python train.py --n_layer=14 --d_model=256 --n_head=4 --n_kv_head=4 --head_dim=64 --d_mlp=1024 --vocab_size=8014 --activation="tanh_gelu" --norm="layernorm" --norm_place="pre" --norm_eps=1e-05 --positions="learned" --qk_norm=false --attn_scale=0.125 --bias="all" --tie_embeddings=false --parallel_block=false --init="uniform" --init_std_qkv=0.0426 --init_std_o=0.0 --init_std_up=0.0426 --init_std_down=0.0 --optimizer="muon_variant" --lr=0.00236 --lr_mult_qkv=0.4 --lr_mult_o=2.0 --lr_mult_up=0.775 --lr_mult_down=0.7 --beta1=0.95 --lr_head=0.00728 --grad_clip=2.0 --warmup_steps=200 --schedule="wsd" --decay_fraction=0.763 --decay_shape="linear" --final_lr_fraction=0.0 --batch_tokens=32768 --seq_len=512 --doc_mask=true --train_tokens=332000000 --steps=10132 --dataset="wikipedia_en"
MLP neurons of a small language model. Each row is named by its layer, matrix (up: input weights) and neuron, and shows model dimensions 32-223. Each number is 128 + 24 x the weight over its row's rms, rounded and kept within 0 to 255. Numbers have three digits each.
After each neuron's rows, "fires after" lists the tokens most often just before its 100 highest values on Wikipedia text that the model never trained on.

L4.up80:116137132134117132125112158170134059140135132146175128122098125132134144137143144120112075139143163103171154100089123112109134138101167176165113114122103108142115132105153141114136109109114114135112109084134099125108161138174119121129154189135096127159144141139096056155120115084090135160144136108132125115132124101155145168129118111156129124117093131129110111149153158135097135122105159079117127117127155132053203109128123126099134087105111152115135132121138115108135133143153136125162168111114088137139153131089090163145074153129102124124133157127148107159112111109154141157
fires after: "\n", "==", "-", "==="

L5.up424:115131120129093105119174145147098153137107124129132144175164109139074131106107137099099116144109111144118124137106116148128141116155112095131129161106113129142147134116094100147097085136158132174098127105108179104120139122066126123133117103150133071127120108104120122109120138138135093130100113148131109058113165115128143112139117132156119125110121152168174132095103099133129114119114118116144146134133123129182137116124111088173115162140119160082110160121173144136166133106100177135131114137141153143090118108160177140150113153155086110086107104135133139127096134143148120091
fires after: " |"

L5.up656:175135150121118141166171095117105097119139150093125113095164127138149107126099115108132106140176105180106158117112079159134071130166126113099101105133137123161134135155115127116154145127134084132162117129102103082149141175098169125098136132152152118139110148149135167131124109117099090111080154118147135101139132098161148137125169121127132157152128109108150124133105127146108164161124095139147128117159106145117139123117103085104129167129110131123129124161171166117123093154094101114102118133172096137105130181103126132148108146152156187135147112144147133164134100122141121112
fires after: " |", ";"

L5.up234:115133124154139140110139143139133128133164104149123158115082093163126133169143144125129143120104136126166125113098177149101152114141132111157091096134160073152132128102127110163111126135135166155109165124105124127111102140119102085118125129158125114117131172132130123133152120126147120138124136147172141152121149122149123130112167127119155120129138110133144118117109092104108070158133164127103154158160166132151150172118118124129121131114054162091152120079187124137153163130130095154115075102141076120121126122131158104112114118144092079078104093192121101179113128114166122093
fires after: " |", " 0"

L5.up343:130108097094125145100126136131141155129150064126128124094117095125128077121150151120136126115119160107106105120119155146146153122107139108151168134188110142112127140110117097132180098130176147151114109143151123159149084117122122108109112136094142160088157112169128132145087142102165104132128146151144123152147131120173107170108093154124141113165180116148132173160107103175149136130155128116108146136164151141119135136046102165130131116126098086110082132124124105121121173142095142102144119143117132091129138151127126172131125120093096120145105122133096147138107139115107137137
fires after: "\n", "In", " In", "|", " |"

L4.up74:115116145127079124124110109083160108116113123126158123163132151142151119133115132110139143136149140189110160143138119190118191157092104127155113110110161058150155171146140095093155092135087151161113087131134118162100108139147141132137141125128139165132120099119156111139104113135119106183119113106161143122165136140135074152147088116140114116152154141115154155135168121149093139129168139135109144127104127175119134127075156067147153146153112112100138092152112112105138157136132148139162114104141126103091119152129110155124117097093136136097129178128131104140119122127136074123
fires after: "\n", " |", " January"

L2.up675:130136109111126140098148124109147146125145100151125162155162169138096152123108105146123125113094159113146129112129162133153147111145150134142092104135080100145110150121147140135150129141134102148103151157155147125121139144111119139120116163131094140105108154066139085106129136108117104089086132125152150078160153077155077101116151131137059157107100166143109067090128152116133134105121109158144109151157132096114111123132179131145130160155087098138143152086083168117167138163090134157152160130105147146154141109152094132125085117112104141135133078093132133123109137132135146180
fires after: " the", "),", " a", " in", "uck", ","

L2.up1013:190161123138110130126111140161129088149142115130127098121136118128115152139124085076109108158157129110107160087106103187116104093099108175120115088151086150106136111146135128115140121138128154099093172165106153106114111131179098124127146117109155135154112095106141152141093090119136153156153132122128094108134135133118166148139111114113099124168125123131131134165118153114089181084160076166116125156104112147140167123119085135116137105132156095133134136144125123142081141129130123141127122125124097177199109136106115102117100131126119158096139162101109176146084100123129155122
fires after: "\n", ".", "==="

L11.up944:151138132111129125148170117155135105152089135147109128160133132122095123140091103123127085124134101106130105168100090117124113134114100162114143084154159076129125147131092146114122154111104115121137159149162153112146072136092113131148151121159108165199158165105114143129123128139129144114122094144097118148088134111114118118087178106175110147118092127152197147144111113146111147101113151122062143140118125150150132109140142124115135146150097149108134124109139115153154115169118123132128215108147139143094090108141112126133076133105136118128137137131121132124098141119177129183
fires after: " ", " the", " |", " ab"

L10.up686:151121117170137085130115123085103058161151147135134096121121155213125141110131124115098088129112168127135134136122087114141139150140132099120080131125150107127139151125093099172117131168127098121090125145157136125119141139145115109199149108072133156130150141132115093116142130127127116165099104136098125128131166059096120162159104135135147126093133153120168140086144100107078173145124121162127150092125134104110160107129114103151151139133120117160140171074156168130154151149133100146145139091160098108124155144150120162110105130160084152142146134147124134147152108126132107123
fires after: " |", " /"

L5.up417:156125131117043174129164174127133116125106150181130165155124067114100147141077151152103081115116128115172162094143123139134121129133135109118129139134154164096126149116107111133099156147104100140131139162096112124106131156117133100095119128156147124116131145103120123101125131143095144140162108159146126115107149104102153111144164092167121115138131113122143083147095069116084113137121146146123128135157105130141130133137125114150111135132095139133123114160146162106147091146162136115149128163117155090149145116137130095179124144100140042090112145146166167149121141097133120164
fires after: " |", " the", " The", " M"

L5.up39:151125144105133107115130083145104129111181132146112187148164079118139127144106152136124101137108168118119082102140138136152168125135149093133153127143124143119163145148129136083157119140089130119099134147091159134144132110139154139131121141126119151129128140092158110129133087126116137106090138162132138126136122140164133141149117100096075153114095091112144164176091068106089130141144119159115109149141112161110132136129120106164134106102105103165109137143131164144125077156086078154116131124121135139163164150154136144108103110113151146089139144112139125147097102093137179140
fires after: ",", " and", "s,", "),"

L6.up907:079120091149123113158128125127130149128157121119137114133118139151138130087116146130111132082120154094165107140120133155119134166136098119163101091115129126130142143103126106153137130103114118123092100102160149114078117077130151127121115130118114148159134111110112089132149122134133167164117148118145151108182099128146133155089168140129126090153089100131085136136133146157134120105113144091113100115124171166128121131127132086146120083138143155091151142133078132081138150148155130179171148112179104133111115153102074130178155111145186148151114125126127161126115115113102141138
fires after: "\n", "-", " size", " there"

L6.up828:086101136095106118108154125161090132168115105152141149152121113123119132148103149090135133151135168143110131163151171157120145127152113119189135109130144110106160104144125103189145162145101142128136093090142122117136135150152114091126127129091131091172137156109116103151122094152119108154141152090128156134159164086093132149167131141116147151128124150142112081117111133124148114140148125123141145144100152124134138156105097132117135155141128153072148154146104106125143186118125125146059130104087094105140118124134159121084171175128111124062084179129100135135174114113157107122
fires after: " |", " on", " Set", " Writ", " No."

L11.up973:120078163172134109076127096181128111134157093138167136132181149139159130112130118147122111126065127135150145145127121160098127164111145146130114128154144032122119139112122081115092131183131196120088134175129097170108112160122105113152136108137140140171092160111081146150135135133109094153125123116144118165135153122170123157095154162146123120140124074135096157124112139133120159128119129109130143124130131112109109119133149144132135117140077139150144114129125127113115126097100163167134090126125085147075128118124107129124109117103161138095122132096141142149116144142164132137
fires after: " |", " 1,", " 6,"

L4.up875:157119149176092114121121110127139104104167130109121120122125108113167111134132123102144109133131102136091097145124090112120142102155153096158099143070105099122145097122147107165149127122113148137149128119117149093115158145143120118104119135166153072099098146153121100149140112099156165135143082127148087152065188100111195138150107155172100100138132118160138143115102092146106147083147141148086108147156109160153107143133091115145126132165112117144089122157171117147092142126131115134137153139147092143137124089123151164138130100111109123088128097156191143129120146129147128161
fires after: " |", "|", "-", "\n", " Bronze", " Silver"

L4.up191:148091134096076157123122189131178114114122082087168191130126158130122159103147127133147107118147133114112132137091106127130141156119148133141142147140162123129112141130090091150170088126140137109126138111117125164165163159127149123101139100141145138070104104124115137137117115163154111158122070157180129175105124113109137122115129159165101098123156119125136124134146106145137127087122144135071091084110114134119152148159078091104176173073133079111105099148148130116140110112112143113150112152136114121085155128172149145092135133110145141100127119120102111151124157145134153167
fires after: " |", "|", " was", " about"

L3.up358:121112124107152114112050132123154124112157119086143160100117121105115136139148101147164172126164125153118134107118126126129105144123140137177103126111141133108141141150104114131131111142129131175105109120130129094125120114097128139139139160122207131149120156136124145134113174125116124158129085172135141067107133133157101102097145098099129159130152130134153121144100092125173128153084124120108167157110143114133081150128101172155128115116164130113141103139141059123142128168076104188145164134127108114116168113126165153120108096109122152118129105122124079117134126109110124118
fires after: " |", ")", ";", ".", "\n"

L6.up181:157151136100110138121090123145143163140114148163153153119127129132065134110147148142096121147094127126120130117121167106147082145125106120130146111104114118092174148113147128180078121150091116129120140141128069096142117138112107124155119128148115117120141134155121146141175102087076133156154145141175152146170126126136135141162145101125145124117145131123167083128118138144113122080143170123100127110114165123111118155113170144154164106136159106117082168155132139161110134108153129160186150161128153119120127148124143067116153126118116130093094169127108103119141125067126075124
fires after: " b", " B", "B", " th", " G", " \"B"

L2.up42:163109093152163125093106142142151114159158139151163170107121109148148122138130098157104114156127174169141144144144123151170099092102166155123103133138128146103150163144126133106148145098137128102096158091123145059128095098169135118100133134129112160108090145128102170123154112152178128150124150150120172137092127151125149085145111131127127100121088118142156135152098119101135137110149112169115151137101136151111147152104129117129140095129128128124120126171128094130124139149053075147168143100121118119130136132151115097099119065109106098111141097092145135106107133107106122169
fires after: "\n", "===", "==", " career==", "s=="

L6.up236:124106140109136121160099128149130099137119155104118175131188081142109146144085062121121128177185128156121169132116131156129134091119106103143107104144128131113153150150086121132109154131119107110114126134104151149146117073078154132106152139072123116116105175120141130119131144148123139175101096128132156072173133119157145150154144115174123180110122112141115120125122142134132135144114123150142140125140118160172097136098105108167120143121108098146107117148137115122115127119056123150115122122133107130106122125126147151130138164073104141123127124151159142114158147129117186118
fires after: " |", " 22", " 26", ";", " 46", " 34"

L10.up972:139127091112117116203091158109131148098147122140155120096139133148110093105143112128144100110161142104106132113120100126089153115151153121141128161155144117140132127131105098101139147114163162110140118151133093144116156138116113106144112139144150203116116100135162135117082136107140159143129118099112144011143143088105156164127169108166149162153156104110150170101130120148151112099128187133089140106144149151142107137121127155151122159118113140127162161138190158136112109143116128171123159122155099109113110109118142126116149099132109157140137157113121129145095091128147093114
fires after: " |", "|", " /"

L4.up770:159096141161088124085091114121100148101169121126134137119050122115076149139132128107124155141143105094131082100169145144106168121111143091136130101104101142175115087119125127141136123162177144138112144135104144147137141114151114121129087120097134153112126139151111122151126131095129117119132126113175083095125155131131181103123157125145145105152172154129119122123125096123122166123120174100077132065105159177159116135142140080108140187137120113118159103124092151141158119120137133142136108121104114125122150089135128180131182112127140142084142107141116147162101105108133149119
fires after: " |", " 9", " For", " was"

L3.up19:157146148151134180151176136116082111128126158102136132129098141122124122113109159146102117121124114095124165140124118164155109165130145098098148146155133102096111116121132144174109151143133135150134131161133134127141120140127099136105093128097144094154109113138147114087112156161167124183145117149139107119106143087140135120117175151138136129108150156145096127112114124128116148122099165159127137164141102158162124113124101104133126124122115113107129108169137154101136144139127132090066136110139157099099139092109136123111128095131160118121138161155146132134062128156151147116
fires after: " |", "|", " the", " by"

L5.up705:099168084119137111125131135121093119144147102174128116139101118126124131099137126114105127125110128178129098150112108167144141115133127144137100098128117088120173137146129148131098117136140113165093139136133150131140085112147133118107145110071134125149141129103106157118094117128108121176127136154164130089122164140135133091137146157125091130189175129154139114136089088093125130146172148116182152111115129113176118124127130120161113141112080145080143123088127137117138123091136119137094101113144138112162106086147138144146104146150098114104141185126117123095137108179122049117
fires after: " |", " number"

L3.up855:125126093128097149148091113128114120126125098097153066107117123152128109107113110113112112100148146123131121141092162142134138122134135144145157129126117115153137147130234143109116126129128140150146127097161140106171144115184185109119091097120098148154123105106100094161111179137123087144118124137134144118136094115118132167127141116122148075150117137140134120126040140135109141081108147138141097132129184157104129124134101104092120123126157159128117131133134113101100156126109140166137110114159082142131150165116134130165108121129089103120167166158157139139146098121154108124
fires after: "\n", "-", " third", "|", " second", " |"

L6.up599:156129136112117112144128126141158144134089085143125120138135156120094105174125166122120105100113128142118125089121111078162111181129111158179137109148192118091123151136152142140095104150136094138106132131152150113132136125135131088148146120155110136136112108166146151153133096145081121131145128122156095135132172135152108113114161140134147111084093092163104089175100133141122105105151109143152100090108179119114112154120141197108123084149080139077147152104152139125126110130122153109136112112102144093151145183175156110136109155189126114153105156120139100136113115090124085095
fires after: " G", " S", " W", " B", " F", " R"

L11.up671:118158123144104151131195130096118121104117132125120116131112083102155168123118181106136104133111129110120150138112106126141141127150157141129104124163147136136154119103081122137123130116094130100146134168095111152098099097130146142147145128087139126139120144156102127102150104102110134123136074107115137135074163094084142168103133171118165170122129158166165103099117111148108132139090128111140160175158136126134096081164134111140162167118113138119128127086129149095167124179110147109164167142165098144100121116177140122161126141124152162145148148151132117170111133138127103102
fires after: " |", "|"